Weights of a small GPT-style language model, trained from scratch on English Wikipedia: 4015 steps.
MLP neurons of a small language model. Each row is named by its layer, matrix (up: input weights) and neuron, and shows model dimensions 0-191. Each number is 128 + 32 x the weight over its row's rms, rounded and kept within 0 to 255. Numbers have three digits each.
After each neuron's rows, "fires in" lists the words (lower case) most often at its 100 highest values on Wikipedia text that the model never trained on.

L6.up321:175189144158099105084142084166092147093144105111155120115133090104123142080118108132120156104106151067127123145094150106137121188133111145140138158124161068107106163161099119121116166113173110112187132151145095156143089080087114138100122129089110178174087117092073090187131123100146162134154101110095152186088093181153123116138132098121063126201057168104083148097176137123099085118112128027160127170140152129091131164104141098119120116131114174150178158098145149172096100059123146099168125164166128096078163133156123097131201148148090143135124143108153128129195146193178180175
fires in: "a", "age", "were", "away"

L2.up99:092108095139129132073097131128097110154116148154137099125115132085119130156117128134181079154149155198143105086192058105152146136194124088163094090126084102103118166135108101086135099110133083137119149116171116134132132128130062057165159114142133177084194168101105143134128147093115110130157172111102137111110134115075083187178100127108112144107105160137204038140116126097155147097081154139094174157153161061147088106104197097214111118123157161157131147134107096151099149123138145098138137141125091126066110195140115133129141126156128163186150146156157138192084162150066102181
fires in: "season", "march", "february", "november", "january", "april"

L2.up405:148147074138119099108094152126110114119125100120154157123150148097139173181203132109144184095159127165196174113128162137147088101125104163110129189152206106130066103126130158214060082142109151135155136229109144146093111155127124164067108076129155141101141190158146060090097146171094142136120117156139122141115117116193131069101173109094126101142122132142098126102086203190094157142100146103105111082133156134075086083084111165122102168152087159161140109136107125114052132119135119103149155136105136164072149118127170144149060100164129120149111093084101118116146099105150129135
fires in: "were", "households", "with", "had", "householder", "the"

L6.up271:106165109128110079163164117133155156181148101167145163152114140160197110114108111146139096059103157121067162096090185073178115097114117143181094134109143098118140157117150108149148129127171101066121134138083089168143205097127144119099154173124148150177110108157147118093163147114147077123165091185142076109071136135154186151112137120169118163199096144094057113124165177102143106159135128106151153118100103129151124075133092120078113141201100093055126145129150131203138128156130142112124100131063108105142130150108094211114095143112109111235134103149115143100109124133167111128
fires in: "with", "of", "and", "000", "for"

L2.up11:111100136174106114151104148150106159125140132154135139116135083113161121159137103136148165052130155105076145147108113077119107192136100154131091140115172111171182093120131195123120099162138143172164054147143168117101063120133165160113140120108184128071161164102158127147105139070120100113088105163129131148111075100135153139182116108145095133135144063114213116174101121090135116116107103193175135158130120112108179014171098116114162147120126137173185125160201115151096144161110106157136131109117064190138092118081152121116042166088139138152132114118087105132106091081171119098
fires in: "in", "institute", "international"

L2.up418:144093138105084088137133130129167142103093084130157175125193085166127114107127108099090129087127114114120130119190131110096145179193138150112161123109154137156086114100136124200130121052141073074112130115103144123124137120129117138131099064166136108088156087120147115069141070110172118174074153199121107131108150133117196184130167164084085193159131104130079129174162169174147093113095128140072099163148160091064127130104170153189133101156137126113111121146153142113151183070148129149103120121098081161171117075110100150160064119119188116139160076118071115163130147192128163157
fires in: "between", "both", "cycling"

L2.up551:115128109100098144160112108090132135105112137154115122158153099129096102094149087151197151133161086112171185154144182126159117137114102082151109133123120161111144144122084077084081123102183148092185116122180166134134075089163193055142171110135183077133093173134112153113090177099066098114157134183101102194098107127092140135152184136131106064095164155110119207147098129141125096115178152151142127081113118166223085063095121117071135156137100127126113129138133145091096107123135113048115150105098102131134124128115108162137158134087110167128155121136151160150178176076156089187
fires in: "at", "under"

L2.up110:087108110140115149053134116145109208187080125123126099173077119169131070101160061134127164160146143114139096133076183099110109138170171105117090130096099124185106205156113127088120123128099118098215127093127142135127166152156131096076167149106118089151089110145121127129107100083107132126108137097150142144130156115083122117135109170089177079124128111107116144128159099133155147149137096192095136134111135153148235109116094108154144063148166133130114151152088151127061095126131079142154132177111126186091091054159087168147159148098157128125120214136157116122155123195096127176
fires in: "his", "their", "website"

L2.up292:133113135149172111105129159152143181137096108105127072077092160188149174114100140158150137152188122064180108127118156144142114187088136188177113128106132144151123172145164116129064120155133146138167126101128111127141146085148125104104172154099179137164091085117133073090113158151092076198137130111137122208139108081128100046080115155137190154108105133132115135210130123139154160114132141145103109055097145121108086106174099155112114141164109074088096164099121074153091117060123165108166149114134106106127130135140177081161112132075122130108181137186172109181127116056127115076
fires in: "on"

L2.up358:164155131097083090150113117149124165072191121148105192126121107095190123156142105192117159094124172111092107064161143074135116185101116127122110148101167081131145146138126187160143141054057144115094112165144133113118153118112111078131186111057101102083133135094153117078100168125120106087139150152158137177113156084151170078164133101133157127136169100146094117129161167145079162100137153090179140075164141090128126133089118074128128130183093135110085085126146188119150163149118134142192186118177101157132113094151137117055180146150145074143121113106046078157128128137152131086
fires in: "that", "the"

L6.up381:144140122108117121114093105154125081133071080095146125079110116114108162082165125117100137038152142114131099096141097147141157144105067102109136120073112105115133177155137222155101134097136131163140155139108084179162150052072144061161128088122146089206138089168173091043139117152169146116131089132193153139146149165146144124124117120177118061101144153121169189126123159150165113101139149123096132102150083118111185123098114082118119207149155132182152153096126138099104139095141098114142136158140125114131102140183135101123096154143124102055202148116115121147153174197155086154
fires in: "was", "were", "born", "is", "score", "com"

L2.up654:067108073159088124110127089133099199098124115167194135121144163146143115072125075130104127096119102106073127089125213146112119117087148133164128117135158150106133112158151113124128105086180152159109097141093146128246150119094156125071118150148137131116123110126161182052160128140118171122094119155101128154067154160085129102130123133138137160130153124114166157102175150091113097104133156104162064145148145140164084108151138110149125113225135154076145104165136146126121085102147114126213069059146118137080108125147128145126158083147131081140115090145128142142147149133019186127
fires in: "had", "has", "have"

L6.up477:152174182097150069119076122126130142112108086101087139132124120184149074100158150127163120120106093197117088135152182126112079092133074092139148118113145124126047143092046188141135130085141156131098116119110139143096132102179130111125105122187151134156099106098067116136118212172130116109168111181079151117146156105159152157147123157153132110101162093179112169100120131160162149183145116092086125131137152143170165172117137063140075152152088112125147094119187106125131129169124116090123205047131106171175131135176120146145128131153148157121073140169108176177037103132109140136
fires in: "to", "on", "under", "with", "whom"

L2.up206:124173133142143155067087129139165142121079114148118091095073102151153114127096102107118100119162162142157161196109107111141150111134140134116122164110138141137145199103136158115103089099127156088149099077145124091065169078132141084063104161155146098101110162095125154130063185105060074116134162096144194148119160141147133149157149208161109157144110144096085109202073113115163094128112174113127088115171105102073132121059146160182174119150151143129132165128183170095132143124158122093069095147072113121127163149090106084159135097163203134131142089195150151111113107168083096117
fires in: "under", "as", "career", "designed", "despite", "design"

L6.up176:071171121130069174132114082131096165176187122164111135133110156158073124184056069094080147170137120083104148114107110137104203097117144118107163120071140129116152103126063120123152161142193098132149114114113082121149161099142136155109192172082106102147107093091086129164099130118174135186118120122114161144110086115176174177141152060118090092172073149138108111109130098156183164183107170122105175140146188122106131158085143099145122105094085202122089085106161134118146128071144132129129186118130072173097104098187122128140104109115120103145176116158108097152080103120161118145
fires in: "of"

L2.up380:148144127135216144094136136093143096127121133105202182162129119095151078162143166099140160151138037118089114134072161157093095134074112093127110124129172134167082164132105162176101126099112175138130081113125149139136089113158155129102172144135151125126117117092154195152136033169125140081132152117088130098149133105185137169146137175153103173076105142151138133023178138113146123095115056146106104184093127168150144137122122124153108103115120124131091095115109146103139161084193138165130114144116160095129130090140098117161067144151144088088153141069150129104112147098189065060
fires in: "on", "road", "combined", "come", "between"

L6.up463:071149156124193094172156139100132121065128166118136103064102138094156108098105148060123088104095094133116088032150133118179174111109107145131126133168135099098141132083151131164135116079084196082099133137144120126142159129125148085117137177152113122151105156150180109128156178115159205103121150101132144111174115175120101078066133113123161139106123135069087182147120069109109085096181113113147087137160134196117149086096139157177134144098153098134110198118095146079120094071176132108160141142113112134116107152203130125155141134187156197130086147134110154113060114122130089091
fires in: "was", "were", "than", "and", "third"

L2.up534:118101099128169146105146078190161146109147104199112140107139141121150094168103105153134133114124115071110183138124142104194103127142168132171101101135146074153116130109088162140142131139130102169113138102090142131103198090190103176126121143168120119071120151083116150114142151077142134133199058160160076110114141134127163132136128125101176073150119148102111112113112176100151061100144145162135106117146170139130109127105125122153185202137097101123077094121158077038048145178130120169106195133138081168153139120047125180140153136171062111162145107122071137109185095156144123156
fires in: "with", "paul", "figulus", "species", "clinical"

L2.up68:122159109151117134125093078105130131198162142190099119148084080211170160148102128145129076144158147136143182121136085081138120077140104183101130163103146122081145175108162127102149123115136101146101094111121131113145146093113102079041164169193143150056108158115142112103075115145107092085149147127157194127089179081116119148092159128117113128100134134120115200166199177096104121129070070092126111100173166125148118131174107099164156076131154139139079121122158084155118150093142121157121109117102186108104167151136149085123126100105120129059138158157148100145095063186123151192
fires in: "for", "former", "on"

L2.up205:169051146191126114115158144151189119085077101128138139110127111091097111140124170163130139129094168101156118107103125131158170101089075151136147136108130122158082101181101056108115096140128153089148054136127156118133092096114145097114146176149152114126116178173133085127158108142135126125144076125176099092112153134139150031128177081129174145156153136090095170158141166154162161160211137091139126106100158126127150086136092161103150129175072060148112133101132216130160096124084124123166139151110113161151104159130138115179138187123102104089136110090148053081194171085156150172
fires in: "is", "school", "in", "was", "votes", "were"

L2.up411:119149110139124157100106066084197121104103131170117169122150125128161155174139101103077117144157136098114135111173082150076118163136099191185167132128125081125168122151082161169138148091134124109073163171153186120083106137110099111133096151144123077153154123074152143097139099130117158208114143143091141074122170141148123164155108099193121129059155159125089104125117105119082100089149115136128083172186174092179140093120113113132155139102174114092170170173159113199163118098166180102089128072164118136146128114146100092044096094087097128147147143147142153094125118151155029143
fires in: "between", "both", "around", "while", "round", "mound"

L2.up530:108099131112143161143106123124126182118155082125080137113130128143122167155158123125150153090139147105089146158102205169145136154044079093090160163169158139124115128142148144166104123075106152192150126136159138122106137128100149147142104128119138113073109133137154150113114126141111171050081152172135109136092112085100101032145133083169136121085076234133142138083131148103154091102177123130148117161171111160201044077091071124150151110137186183110148111162097166128114142147180113112157128151162075143106097119151122142107149150085072093170118116162086147166065132078150130091
fires in: "have", "has", "had"

L6.up32:193124148134172192082131132120071126113056182141130146099070140127166056180128099154173083128093136157155158141143119106088120118105093115113149160107151117097196122134130159089122078113175077183102073093116061102170128118142128120104122129101125123153158202129127092108135084148084111114132127080133118131216122142144130115160168076105150163138150111142164144137150107199148113110212169155158128120166150089159139094141110137163138102136096111131125149104130176157124151099120112164152098080081097137092155151123130123123146084155175110064143049108175147048091169138157143103
fires in: "in"

L6.up272:174054144176129119157155135125116094152165082112148134177115102134107062148142050143171151124130184241097111142127107122090140096132076157148107090135193101093093120145077140150165148114120092123175132097118079116163128098083150127116068126072153155103118104079130097128117187193109120096141134132106129147130101104085124132070188144141150143149176127100121145166135155145189131121113195186156105138093154195160100092094100120082094180168087143095120131153073149067130130092124100121140171190139129140133201108110135141168101150096138146109106113114140161165108144146133139079
fires in: "an", "any", "practice"

L6.up631:143139178179137110164177138132124158181159106150172119082151109097085096112233142190108079067108103059099168123139100147120140159146131060165111135169099086153135116122194111139063125125121126156097138148092147106142096123132124116189127121135201109121100145122105179157104065122195096183142158120138102096120140137117102141090111152106100135070153089127113146128166093165113121115161091133186154128146120128157161140151105094114147106160148166133127101089187124156121027133134075150109173108137098107087145096162096127112129101130159069129161130183175113069068112140125129185
fires in: "in", "on"

L2.up124:150119103106103116089099143115154142124084095140184106086094138142173099125139151111085109124116145133152079182110103137121134107083155149140071099118160135107154144169115089125115118125158158123131130075168110160061117143122126103125143112159124131134074149160113165150134146117178127106121088169125092174121146152078192147076156116102175107108105130093046141192082089128135121121129134062101148070101142174135159149147143120108099215071137153216157174114165104155101113157085117136101097117109048121144133102123142118244132088123134135129139145122232160178140111177156124175
fires in: "became", "was", "because", "is", "are"

L2.up497:136135132130085107175147112151057134124183167125153171135186083154147101170038104065116082141138172121178120131110176157142134127114087081149110130129141111088143149112176147109159079155145173086095110131090148173132131106148145095117099108169067138171105140139173141080122106098079063206138154164125049165161142154156142162168134052120080143184134113128130118115138118091115207118123162114151114140079124153160159162070099157153093143135153151118129073069169116146137134148116131142123099086076088114158130106114149098130135107109102119142153089210113143063120123137139182097
fires in: "only", "most", "more", "relatively", "immediately"

L2.up690:162106142097081168170134113142105132166109165140136161037111100116106135128142139071130164112152109077105079071136145135191112154064096125157088141189098099104145118200111134111152128073114175080079099122094127122121140135137093139121130138121140130142141094123108105106121119084152149173134140147113149144084207132162164092091153122119127179115100136184158091116207151104110086082104063078024109113168135209177097139049156121093132135132125114102127124119158167166170100122150134115113121076113108197196116157147117158121166134152149102125152102169107150106156128113112147174
fires in: "had", "have", "administration", "album", "has"

L6.up735:108103127130101053044146152152154131169137109191107142146113156186109128147172145107113134092116137131144050127131142064139128147113060148119199165152092115128170141172123115113124148052086163090095121127075129122138060101138114162137085157147231159117152132131087094135160085144125126141155104133088140159097121146193119194182122137094142142118085172111134114108123082142157076107103127112142075116085129143070114185103108078155106074142136123123156135067152154169085064122118152132210134103153137129131111063146138125140114122160139171179147114150158135150126166117180127154
fires in: "they", "song", "series", "other"

L6.up679:151121172131075068084138165111079116072123091085118151171161093135193146122171123133154168105097168048149143138131151196161130137107144145141137177189130102110136126164194152079106117105161188143125093133159090118074136124113163136085108166136160196119098135172112083085087146144133170152200103109139169150094097123121126131141089074161127128156074139071149129132137099107129107076118159140103119143163122129094167161064123149204114123171143169091151100145123124088102123126145112069101131207103103166134143125214123122138130107104144154111059136130101097127102146162068161136
fires in: "he", "head", "held"

L6.up630:145119120133087107187101082102173170131154152137135135110141121138108183070032145107140161126174116110115134103144136151156139116161121116131123134106161102115068106145157170198154192079167142113111115198143145078112123142098121093105133156145094107126154113152052151146130131091179115051093167150163156094157169084132179140111081155104117161100126112144127181140116129173184104173142076162101046126096075092117140152104162107112096088166094123161126123081158110131143190096127175133122137092125153143133067053169124114148090069173121093140098142130204104143139091139157111117
fires in: "the", "london", "of"

L2.up453:170125131179140134146121177126106109090170107046150145077118124165130060094086106113182114118138097200176133165111111152120118137109114061152149133165097047110109199109163143085113086147144115138134094107147057139157130098146104155144206111191087176125142119051105138164084102143057121109156146165134154171101124101146126140140143122099101128131101104087156141162153070137102122145150133195125130067167142170126146134089114181118075148114089157128090136078101183125119079132147118140130146163118124090144161108138171135135148146080165160120141122168136046150140158147092182092
fires in: "al", "although", "alone", "album", "all", "alongside"

L2.up767:111126126182154164121145138110119170175092105139100116114170101142077115172169137158115175149119140112140106135120136135152096113092090114152076141165135122112153141206125109124080122171150182157145116106158140151047145050119145146144091166214109157100103168084064120093091115137063126127145157125106120128098171115098039105144142114143144189125132115142161143122074127138132099122123113169131128215112125087076109114077127139138180101096122118083157098114196136102107119137110111091080144116097149144197168137114108077109114153149176195112149102147231126167087117111160155089
fires in: "he", "health"

L2.up584:145172147125141137101145113132177140136193115122148124117162141071158154167178170196071114208169180118121154137128192117123099100107139113122128128160120105126126146104158159104086095127139109113147141090133102148115165107132095154070132078120153113125140166089122154165135159117070132128114165136117102079118149158158095066161107103104109118133096163105098153175055113135109112144092124151124109160167120073121134079127111042143135082106139087173076121103153098149143153130119169123054121171085162156057185135078070154102141101171132079135186126165186190056110085133145176131
fires in: "with", "within", "radio"

L2.up71:167147106143077195145140176157085099135163099110098159082137115168095090107075101133182097150142122130084131123110127146113143068149169045145146159132059113076123164095106110160090154173176148100173140137142126099151149102143134112108127079112123131101186068132156131178150124081094192097091119167181151101179110121089160094111134159122085142071117123113125131109118162051119126112117072130149135130126128154098126100171130144098133145106147091166122127153116155210156176112177099093115122097158152090090159134106123153115139136160125204151112042092174166150071116136054147108
fires in: "april", "john", "june"

L2.up389:157204059122116140119112105149144105053138133145159153178060131092116132154195111117078122113131102068144173072136116071133127106141116150165090130120147149136084107154151088167120139178124144094143148087113117163125151109180117132154161147145172115109089095138159089164113134143119070084139101162170148155137138097091077142138136127154135146136203132113133151164109133140071110050116144139148115176154085062128111063130143104103133185175123145088142084154144042128169120139094141125160150087151171074107166083109081181146083061104175116158093085169129125111181142157121133131
fires in: "at", "by", "from", "after", "in"

L2.up48:148097129134194158132111136119129125094038131175082106149149111125147093180120122127099110087155128066123185150151147141129129109109148134174115105086112087160151201064105113160132162153172175085107151072124165127095160155111146049130149091120124098181176148162094085091139145127120076223167092100179155091157148134104113130115132117133061106129106134101133067079123109130066076135138105117118137121142149149135113111097151157150166140095117179137166147153181138126092133067114136161086191132114072131057108089123118164129161107174097146168125160189156113123147128093098106182
fires in: "after", "under", "against"

L2.up268:078133090167115138118099148150082155130139090152102114118192153105162137132166093104152037096128210107081140125101112155126169200178121144112102081114073104096120176173159163023164074111117144148114092130086144118182108142132153124139162128150126102103147151130181154129121123038154130186144129135100087181186078137116111132170133114093155157124165138147084158162144123113169193093148183095113125107121097186079145116108114119107141141168120059115154115124126124155076088128124073116115127078141169133128136129115107146087102129104139140172156116177133158133155069178119131074
fires in: "first", "more", "most", "only", "in"

L6.up247:062106117111144173154161130141097086129156082119162090166149105211120159090133099118105120133175154143067152195141116131143102144109109129130111135167158137078122096050121123100127133127129107098130114119158166089082185091159132102121179153095136147142114119130106090097199114173143067181116085113134129123123091127082191152102117135135110161109210179137104083192150161125179131093114110115122189082053095126073140122122100167143084121121117182084172204137082159116087103120160118127147185175188149136094180129149120153125122126105159130129101122116180094066146121129149132100
fires in: "an", "another", "any", "announced"

L6.up251:096140154108175145105114100175042102191110146194036185180078138232100135133126063117081100129133166161105098052108144144127129081150147082170133166177134097127100195132129150170094159087159140161121103168118091098104105124115131108126178151086147103172156092141095161133101162106139109174150119103165144074120143130135116103127130131109162138125138065162143125155112148089106109080175083151130141155136119124192116097127147115103098117146151101107123180124091146190143090151133135074135151126115095174101133123199126111144100088135122138121171132169069086094101142075142117121
fires in: "in", "on", "upon", "his", "to"

L6.up217:129114140111137098171171123200112098139064092141091133108094148145055150135165106154136104123121146124123110135118141150116156132105108052163142085149169077135113121130102107130070103147061132122145094146068114101153105182177123095086222141056141148164159144199110157122082126173147195172075161147106136111170144165132163098125154128103118113122146122126127156150099103069143113088138096122113120120104165145152172103114121090130171144131151171107142152110140116155114191129141110139183129189118093137138146084041184092165110165115098170127201079127149119112047123088104176127
fires in: "a", "to", "an", "agreed", "in"

L2.up62:104101148160123071084144109114151206103161124176139121129062087117153137041147124140144126131099145079112133157097105146142099150121125115134075108124134134147089145121114111049146105149118142085122144132124104102216082098085096192085132120112111085134116142162122160145140125148123144136121154172149126133150106227150186139109118050116182138119117135169124185209100083164150188150143116162155084104096166104121118122150145142074130150133129116132151126141137154195118113078064160067156146073107085164179103097128132117166081156095131128099145065144164160118124112129112148054
fires in: "in", "involved"

L2.up498:131087147226135164109123146122159166104099114161152149167127150207102122131149139132129075124182130109173140102124150132120087121082122152132074156120150155135120124108139115152142157164158146120132117150115096089140087168146129119159058172104139189140098069150149144095118111022121170140110132169136123096182145045066137121114141167168192085162164095161126134113162151185069082102118182117111096146113093095127083068099099052152138139066066133105134133120125106132121128138130115126120140090159144170082082072100136146137149096167171125131121126146141155150160168159061126074
fires in: "after", "through", "on", "both", "in", "about"

L2.up670:132102108090156117130167090154093041097118125081124187108120087086154146109161125146112081119133117179139078163137162077141064106161143135133140152138196136151118118101124182155131130188212134122134108047172153133102158127141172129100163124135136135157130158141129069102111146146144104124145094145156011150127174134118102173152147123130079099100087107136164122128105084112088087143177129135115131140143153126134123144150101080123114192100118123134145132104086052123122159065127182129112143099077101117187152144144165147148122138095164062146177163099200126141156143188093122066
fires in: "from", "with"

L6.up717:143151155085095058179092068088118102100113107120117108126116162125150080208173118165144125132099176127162095114120117105117118147150158129045153171175136096194117103142131099156138108082149185106093096080082109139106149106123100123188118186086140116144115118119125134078102162170038205149117134136154143120120180120138142153066155185120138157122086140079118126160086191091137124167155108136131111085074107153137082154073122126157150196100148111143140105135116140105067101110150129102127145118114167147167133101137109126169135173118170170079109132145120213147140179080142164133
fires in: "as", "any", "his", "help", "administration"

L6.up294:198138084154138150151101121080117165083159111138118135110133091128118118157134178145126102151108163126093082073180210128145121136122097162104113125095142189091139144147140143151101093109160132098174093117167039152186138155176112089063143151164126104209086154105160143143114119119115138136073133124092084046094067135143125122122153150126198088118138121136108116157118142155140098167076157115123099091180119109161092162114072184081159133197120106090139164171137140106085107112111117167144179074137115130109145131141074096071140168155081147074107128107162156114112155144164185140
fires in: "the", "moved", "was", "her", "a"

L2.up326:076124113165087165117101139166098153121126164191119133145128124157126130074165158141096093155146093095102130095114078116092125092168040143186141161122099138094092166166161122103116084149151175123070032150091130088135128133120171169131165111171134133176170172119174080072127134122139046085160087125138106157146149110062094109144167055130136106123140077108112127108126137183092107121171096148108078141084151116187135161168145061156161113191142136158133116140178133129154097158163165144135134119166174144141119134109127090132097139113161111135149059173161146115090081159118116087
fires in: "in", "infantry"

L2.up511:177106182136127136171120132147159163141108098146133140129152171133171105175151155161069136098205110102115099144072139100130113080035094157151132140168172079132173184177173110111152117126092103156149048134164101084121095145139079181150120140147111128181177079140088127135187099132123125091127119122111125133105090154112139062128131145117121030171101120157164147122121100127146119144167117131160191141172147074153141128148146136109121132110093119076124120119138137155100100126112166181145106113130063184142094078163123077161196100116137122093169095099151047108090110107124120188
fires in: "is", "classification"

L2.up747:153159089114153116103172138080098127133169152102126140111123112142164169083223162140125142135088118144145110115129121107151158125068154142129083188098156167154139121134081131172115129111112088167141103146133185132140142090143103118122170088161152183087161130131123160086147174078130079093126067163189125172126145040175131107130129076068144153133101158141115135162114038166139144130168158085099104097139161116141173127129111100100175139115145159168084118089152068097128150110102103134122139059139130165125059128159177148118171132059111154072133144121144113089128089185049156102
fires in: "for", "former"

L6.up411:057122124090184128146089108182120139111108113194168109099146097121149141116087137136103062115149151056109155040179183150130064062104122180146132146135181132140130165182177129145062159063131136093170218166110155127135138159171110138097160110135137123133125082141157148173099142160103115190110097150114128112154111119055145087150142077124127158125124075133142167110135124068122181112142125139203097134181078175126146069113127095124169115128152123129134108122189111136101067153110090130113184134131138119128119130137108088148158132151133117149072153172146116097091167101143153121
fires in: "with", "the", "and", "as", "on"

L6.up674:105105107107147115118145140120091113138146117178112097146079160154154062151172105174132090134107197143140115073107145091098109127110118148142148183169134124142154127115053186106151124148168176149111067065148165092130117110094106142101140075170145130141213136182114113118107110139106158118095135216092125091141148114151066131124157134134103066116105066134180131156101104171115162065103126134076178114169158178166094076106142134141128153092164172121130138143140086112126108119126073097138129060127152150173159046087094155121165181114101143104139131139147172121181196149130122088
fires in: "on", "different", "to", "by"

L6.up259:127153137163166123079176099092132096108092135134151105123121100128095102136159105158167109137086138124147190084134109128166138159133114112060128149146119085125007103122124123141119170139137149116143130135093152107158133120081158104133163197096134051067114165126191162176076156161112176131113155111125139088162101118127134147115185089160150112108153149118170182170127100135109187162095139061175104127054134144098150178127136061112193131136133110135157068060131161159114110126107068148131163126132157135134147114140117160187079131102164091121182057143158163083094144130137162153
fires in: "to", "in"

L2.up219:140180151193110164049101166143121153198120066112119107110104139126118103115150059103167199124143093090065142224124177120155117100148157163172081123123144141156119113153147147173150108139089116124163125126067172163134126141171099087104112131185117090146135128093145156116090192101144156155127142158115096153149061096122118124086157172029154144066146102153176162086114133144131118166094112141093085130098109097147098129141129124112121135148104133136126138127115118089068170134173107087187063124138146111172136181186144112150067135109131122135149155095138121137087144147176090091
fires in: "on"

L2.up51:123105119098130091146141166184088133117159094128173128143129083104144074082125147111094119115133144173089078090114104134144119162158181095072105144087205080145059178150121162151139207144125143130178123100142145099070066154113067180141094101193114126124103143058139142097167123132130138063079135162119103150144106176188110102141136072122111229158180130130168160122129181088110159130100076123123121139177147184136086145138119115133145104072154126121092150118129171149141129107165130136156177190124068170081125123163132124167122129104112144125154116107096090163129139124083155100
fires in: "were", "is", "was", "are"

L2.up469:133143167151160092152145127180184228110090116116193119209087142095124107154059096136120103158109113073086111132126104143118159128131119094136132125113145131133192136162132153115131088161121174114149119141103112141127141156187128128192186120173114082101105116054102103138128125116106082078162115091151097117076106125133125066072112114145149096108160125105118122157170125151185109123110117123153117154121114101116125137100118099136186120077155177135150091113132087097079127073101090153088215169090113140079184169131128207092116096161114152084143139141130169168188143090111065144
fires in: "years", "year", "plans", "mansion", "man"

L2.up579:109133171169127099170096161105152151123144130143167118117121141153129113124128152085149135108145119108116103108080168107116134118141114075126105132102195102148089125132081150162113209109080137078165146165111098099201115151142154125148139129112121117142047129156121179190105107115103131122135155176162102137190102177092153159119192070106134053133119074173063126131102122127111135037122111109119117086142164151122167103129099156144131117148126092142118144151129123125084128070158211176147115186105153108165143121080073144124063061194136167090107139111126090187072131136183091153
fires in: "people", "place", "placed", "platforms", "plans"

L2.up649:144091097131176176152113136093134105103088118161091154110158074139143149107129106124108089154154164143113178146184131110129078151191152131132156161087115122147117135075077137121152120105157130156128098079139117112166134126105180153078123111101123169175102185152179063169086169111175135221113088073081150140234127108124129134123124099130122102124148144092182151122130136133094198157109068144153117131222132137144114095117148137157098127155090106125115162139098147141121080136060150117153102132122096159109166103137110164201090119115163064135176049144080166115110096125098146111
fires in: "in", "from", "international"

L2.up91:101066130137139185100101189122088113143109110148101164089084093146155111121149106185109071104149120102107086140121077119138104131202193157081132110118155116177124160091137146124108105151120112136147130068120106103119096148109154130055176127147220197122090163114152123139082136176101124160102097158155123206130122132112131159144201156145109114081129148109146107179122114115128052108102134144079178113155122125168120130125128198176085168161062150166087125136134148166097141123160104156129142078115181103145146102137122107135088130156135127086130163156161212143066125104136076084
fires in: "on", "album", "despite"

L2.up664:128181142190147141193120144142120118164157112118162130163169181163160115145036108144174057153127130113144116122156192089169124124111106097122113097170095124101102143106131106112061166154156078133142097173095144133117166101118058184165097168147071113145172124085104143148117087104135175130154097193109088109101162096103076167117141127080178102130152196123060134139127149073065153075158169145083131117121145169111130126148105161118163070121093098115088127151143090145139154144142135038149123146121092177144124154111109116074166105174134138118108130185089148144112119161138100090
fires in: "the", "i", "sociology", "they"